Weights of a small transformer language model.
Architecture: LayerNorm before each block, learned positions, biases, tied embeddings.
Training: a variant of Muon for these matrices, 435M tokens.
MLP neurons of a small language model. Each row is named by its layer, matrix (up: input weights) and neuron, and shows model dimensions 96-287. Each number is 128 + 24 x the weight over its row's rms, rounded and kept within 0 to 255. Numbers have three digits each.
Before each neuron's rows, "fires on" lists the tokens most often at its 100 highest values on Wikipedia text that the model never trained on.

fires on: "s", " with", "ed", "es", "."
L5.up1761:131138130169122121144149135151144119121144105149154097121080107111096124118186114085126145158132131157125123137117127135130126161124140185139091144144142114078138126097159091169147115131123142143175148144086130101198121130134134082135124098139105156167162142153101142111119128116139120156113122112152126158137084129130077096142121154130129116162110102101124120110107113145107116144135139155124153144099119114142141119105125103161154157111173159144131157116161140142119158130128089162110082175182116114124073142097152155096107119152141116100135153120144122122082115119126162141

fires on: ",", " is", " are", "s", " been"
L5.up341:141144131098135129185126141134137131189172141122087100104115136155118170130135112090094123121140104167147155147178121136098125125140114115145139130065152136154133187141145158116133138113149110157122163080114100140156114134079123125162116115141084109148074093124155095138115109153127136097094126141098115121092146122146093170102093105119129142127145118126154106176178147149118131132119134116141137162113145146144102116183128105120154149141163133143115109121156093149092133118090128117088125159180094137100109123149103156112118117127104177146180144158127161123115134098108114095

fires on: " the", " in", " |", " St", ".", " S"
L6.up479:108126139135146146099145114143177100138144149138142177116109138127106112143113117112135142082101103134104144110146140097091154127141136099129106119149124076124163088117138120131110116147156111077109109136146150152149112157130138116131098110141117133142112114157101131129142147147157143146143123124073095147165095122185120124156140117107152155144125137133128121099079152137131124139120134143092139095116126116122101092163097167086141114132142146100140148118131112086100168138108167128106155103111139170103144145150126085136144124091093137146100122134141108147083158135109098113

fires on: " ", "'", "N", " d", "D", "B"
L5.up1257:094084136136137108178098157152139117091097095127113166146095082129095157095135141123095134147084131119136092109100107114142149086130134103112153127138142147134108110139168126103097121136122139141106115114138119106135121144153121154122130156140105114127075132150080084106143153125119153126150104170119151136143113176116103156119148149123127138093158146146154137120135163114125163110137099102112124081094148122114127146149129128151133091149131153092105129147118120125149138119132105129096153146169125086164135142117156139147157118131103113116092179143107111172139101140120119135

fires on: " in", " the", "s", " two", " as", " to"
L5.up446:130108134150117088121112104145163141168159090108104150150148125184116134135149095136131128102114134140096145104180154087169134119138114125083103101146142113141175124106146042107158133140131126144134122076105139086127140103124084114136122172134124139145121142140139141143127064131149142167155131117142122113178136115152108134086136134122169129167127120105133121133177149077117142123129166124134122162150166145132128140111125110163117117136123114126120148148142104103128111143150113142133130103115106126160153115096088136087126102104071129109127120124121137130141159180146121045

fires on: " the", "th", "the", " Russian"
L5.up951:107119100088141150145126110104098136121078151182139119121179117142145154158094124137121118173129130163113089113125191129091131114152139132093120157093197079138160147103162161121140141201129113108182130127113149154107098108095145151130117120121106146138070156130107143107134105124121112092105132142152103139167098102119153120117144153131188168134120164098140097165166164123138112092072102126159157111143073158131131128140122115126148121092115129113136135117109132128105086132148158141102114102113104140108167135128134129103133096133163144107151124138121137130131150121133116128

fires on: " as", " ", " As", "As", " Actress", " Commander"
L6.up1853:119158115078091108151116115152104110144111127097102152166149127120138140136146088167103136140084101134133102103137100166091106126115129137132131137156099141141125177125112144114148117108174146116142208129148157145129117141134089113125131104138143102115114140157148164153133105114136117136130126131090106151125136139101147128177127172079117111117133110096137141118125115084130132112144136127140118149122130130114125116131168139126135097121138105120054115085091121109109131156128149150131130129151155156102115152114131091173166105151129178126151125158109109087124139085136110089

fires on: " de", "-", "'", " ", "+", " De"
L6.up342:155158123135140131161108104145159127176125095095123145127158141119169149156132174152119125149153089121120137127139120173155113123121118100149131148156170147144143119088145147106114114153089090160154124150096135110140159121116097132125079153136139123145145179158147153105161146106180147144130106110122087134131145133146139139105152143136115093120132133120115082156132133120078123095119138135144121081112156135149099144111116143137109082144126093136141158116157163101097116151118128126106153099100073115080151114125093125151117064106131154108127117124098140091109126128132079167

fires on: " the", " his", " |", " their", " its", "s"
L5.up1252:104118146142086159137108115145177163153103162153150105098166119149151147144129173121144133136122122160138150168144113139114107141136140165071137141122118095115121132112162140170178129140102132118117098122123130135133121118047081106115086108139114155091134176111125103124141162156178135156103099125141158120150139133150112104100117160132138163151141134125099150099106088111116118080081120108138118098153148156104098163136135121133117129117102110125117112162113135124137120162124144180121130141115165126140078089130144092122129144130162085146127133172107152121148100127122153154

fires on: " |", " and", " 3", "s", " Votes"
L5.up1906:158126160136124138163106144138101112178103130074096142146129145135116140141138090165119130142098125114134146085140139111127099136146149143109146117152178117145134154151174111150150128118129163161104084130134133109126168151138122146152111112090085120112102124077094126156159160161104100145113103157147091092139146145126142164153098111131142124153153121152117172095117127125123140132129130145075135141101139091128048116140144119092138115108120127137138128104124123164096113118139151173116124164131092101116108145094150109136139078125105130177139168141120123145128172164115112156

fires on: ",", " (", ";", ":", " |"
L5.up947:130117107184115175131163108133162122107098147166091099076117057107166163145147112098159134117155151129159102123114139125107123135096092127127146137127137121114166117116144122144141144154133058115123095135150137123148151119116123145141112174183136104130108122105122124116149152126098091167164111150152126112141110153118157161114133121132119159096171089156150115155167118156142149138138072123089110125139102153170108123155104124157127123125119119122122126072139122166155108151107132152154122166163135147137107127085121142087153114136125144153142150141123137145133126117119070131

fires on: "'", " ", ")", " According", " was"
L6.up1772:141133139100100140101131143179141121128086123142106175145140125086164144181147131173104139142155145135140131121122128202102133100128119132152142121173115111131123136161149104126127140150135120148133168104135147144174109123162143097111120101120138119137136118104153099112106118102092124092128114111101117115153185113144150109139118126114166155160119138123157138120159161133103122114109084132135122154124110166164180143128116130151136146179124101121125136124113106107111119076173125111098128141104126099133116095109148125112125145143161092126088148134122178125142175153108137091

fires on: " and", " by", "s", " with", "century", " after"
L6.up692:159119145158167077109129150177081150127103123135120156128103126115115103119140110091128140124129124094128117099190146121127131134142152180125100152142123122083161165124155125128111106156146103122106160147144163121149126127111139140110124184129106139126157126120089127114119142108145106171161113119159120088147045157108171142126136122155179102127142144118129166133125104111131117141117145137151127137127150109175072133133123130146118118138107167086121140153126128161123152129105127127125143155119103156085102143091099158162149081125098131133125122132156167123086126172172107112

fires on: ",", " (", " \"", " that", " out"
L6.up296:148110162102116112122126131125119109110154108130170113115116146104153184085134134153127154139160179130125142155084131154133119143123109157137144149144129106082137120128142120143137128093101118110118148094139122096114119132105099123139124121102122117120095131157134122177155168121123096182128152072149109097168146109135098129097152125123114066128088132147142144147157107172132149149125124160122153133147087140118110129141151106176086156140117127084090093117119152133100126136126131162162117171136143159161106127161101117092118136094119179126148119128122140120086146154129086137

fires on: " ", " \"", "\n", " 5", "-"
L6.up784:125123136161152148137161114128139099170174127162157115119157162125128134116154104072152090142094109149147113140130163142119101128141125142106125193146120116162108104131155119111134134106059142109148182069161152114144129156125152125147138137121091121133102122129113162123098100139153133090126115119137118125113136142126115114121141096107095111139057142095149139101120123154120153102134163119107145074172158109110137154108120144149133124150126130113111112138146118158115171071141145143132181100153150115110149150132126124108089093117137100137108120181167104147121141130107124131

fires on: ".", " \"", "\n", "...", "—"
L6.up574:120094096137139180130131146152129104093176089159144123100140120075119092092124105135155130146106119101154143116154166128116119180115088108118123135149141110157148152068180169136107130150146130148128120107151150109134122121124148145137133141107110157142109144167117084136130164114113113125144104148155136132129156091127127119078108101128145140125129113148141152138107131157120134122091106098149145129136142135128136139131075139114096087127115116105150126094130118107144109115144183108157162121162095125104153106138141154093157132159140129083103097129184112124127137156117114118

fires on: ",", ".", "'", " and", "s"
L5.up1223:111108148157116136166143174177149091119149144137096113129156139154160129136169100137098123133099143107128120117108108162150107137141121124121129139172100133131140120105121129095103097074162108119147105163099129101145116114099143121133103139144168155137163099133095135132155145116103111129116145132176174144122179159096079178143141096117121126167120163147112116134135157145087162146125127152125132128144165119128136106094137143135094083127113153121098090142135167157155169115143113158125096147107149108122108141140141135147108136100137157133142175155137148151080154056130140089

fires on: " |", " The", " A"
L6.up226:137089150120153102156108111119162132106079132138144073098094098122143135087085098122125105137127086091139156131094114119141135127111135141139157107133101130112126128114132106140183140162144132134105141102135135151107148138083143126109104159121127149098116136191094106169166141142174126140106116146118122092129148096110124105143129161131102099115107122110140158086169102148149112122142099142142116126128148160152108148113137127153162129132075159138099099156172130134144164125133130125146123126104123095143110126148104130123184122097137109153144113094127148130125129142091162143

fires on: " are", " |", " were", " is", ",", "-"
L5.up1749:124125116145125144174163107152202100136128150100085101147145145107116131110134071149111088128172142118112124135112114176117139147082109091102129116107142143147121096100134150126140114091131124149146140106067141110146126138177141106126111131152097124130127099111118131161180133172098204087210145102131121091131095101124114152100144126081148141159143096148162113141133155154122124127167108086164125161122079142145154163127118144118139090097112103151100163106142126149076135159104126144163127120164114143142102146130133131150128134160130128169138110120155128149119143097129112096

fires on: " ", "'", " D", " +"
L6.up656:103142192118144100172129102123155138120115109127130136133120095152114134151156120148112128120135149132141142124108137148168130135127103096149158175161133151092147121154124104093104096161097066101131120126107164120175102102123145162142111119126098116127098168161085138111149103129146137081171111118132117108121126099074151103106090126153139163165156121116105142129128114123122081117181137068098120125159157144149101141149115163140083087112150108093140177169149128110158164120098139156112160139105152096122127141140099136117163107135115125104127142087139091098135133133146120147

fires on: "e", "'", ",", "i", "n", "a"
L5.up1315:124151161145116115124167083141151113148141113130131128161119105109139129154156138127099132147086081133085142135098049091127145147130128129128152141141090117128131109133119124120114128157116106118151125102123088150113137124117133143135135041119137172121148134162153189109160159117084160127136151149127132089099130158098113142121123142118179156133107177146131186191118132141149123141128136127087100108133141123163120109124134156125153066098167131138101157112118137119118125159146120161121140151162131122153105097093130108059144179160124121142156148113133137142113145118117150125

fires on: "'", "\n", "-", " \"", " Al"
L6.up204:119180168145165127112122153134171120138133128158108117123132135123185162113142122138152130159082114139144151126148143120102165163127135172110112165171138132158085161159126115144146114138115087132123165127193128094119112066150109143152106167165089086136127148111130132168134085116101104152115125149125110112154145113100109126145149112136123123088120175073108128129156100105108163129114113139129190129104084108125111168117160143120098143134129085098143122141135118137151102155139141141081197110124116101129164153085083125124153156108134101100153146159144120125126148156131121129

fires on: " (", " \"", " micro", " “", "\n"
L5.up1308:110129133156121123139176123141116087105140106156137148133116125138125105119095184116080139157156102107149077140150138113104158153143143127122133148130153113082118145099137108181119125096093143148155096120146101144157119136106112122110087147116094148116097134105136144055162145143130127146136143135095127106110145150095167120121128119118145136163098144164119184164109111129087145076095123140114139096149121121187112149130121116120109149143104130083115113122149135106136133107160161126130171103089103138133157131145081124109113124145129085125110165111148132131108100158099112109

fires on: "s", " in", " km", " at", "u", "km"
L5.up878:112098164127119124156125127142166137145188086133128126146111112098118132107165132091109129111086134159140140142093118100143124141114099122126158134139165148092126126123119133125130131103122137108120117126140101105115105143113099170121128130104145123119112124106152150082102114102118111111162101076103131087127146133120155183155149122135113139118135139127117138119184115071132126138138142120121134106169129149136149128163122183134108157162166124118130118125125129127129103130146142131126112121138116144107156098134098158096108130116123186114130160099163119110167134192113110093

fires on: " a", " ", " to"
L5.up695:136115123139136137106140107138163139131111136160117116130133124148153089126190127125108150154088134078150121166173111123167145137087147123150105174118082106109111129110159132120117130154110136133140159127150141135153116121118110098125115091147171093122123141108112080128095168091088096171142100170158110112127126125136095130107130174120113156112132141139113123106114150110112136168098183163133123102139133104106128110124119157158114132132113161120166146140117071093125108140076115100111169121120144098134105153181173130143141121124149108163121156103119188115097149130122085124

fires on: " \"", " (", "\n"
L6.up722:156122181134098083113170074158163153108137163167147126099131126134119105123096131139182122142137129150125162117142130090132120176154123148104104149153166138153135137144097119130165120107132172140119116081123091085135109101128058144151108131158094128151127129144109115102156116063124102172177086151127129112161164163142131125127134085127123139134157115154142093139139119133131172151129127125149160095132118124148151195143083134088155120117097103067105135139127142119124112102123110101107156126128067123103162080121124137080121090089094145150144126103174130096142124105112107160

fires on: " the", ".", "'", " its", " more", " a"
L5.up1552:168120139179117117170112142101140157113120097105108094156152117166108105136150163145144132115140139117125164118144127118097103155137132156096159149113160137166137143087122132124119127109138106150143159136112136100181139096142115078138150120117122115093137097103078098117143110124103133158168060162152097153140121129139171082135149126138156107137150122108087112150114165086092108104113155125115141164157118084108094092121164178133132095143135144149157125150153114100172129097110124076129135148128129068145123135134129099115161106152135155128141163103142152160120149084123136128

fires on: "s", " \"", "S", " is", " (", "—"
L6.up852:151140152131148145112138093087145141155122148108166153095119146133126153119128111125122143182158143151151132126105144130094159102143153132099103127102158087188142167125108164136121108155127166142088152076108137120123138113151127122187117187152123123166090109088113080128168110140135106125120145098162119145160125123142135076148138140170109108147132110134130129138164124126130128141115114134099112128075110107114104164128121156164088136128102136104124126120120113129130125146137121127159157108087113143159133169112115160102096132116149139145162179147123171081126126127097109119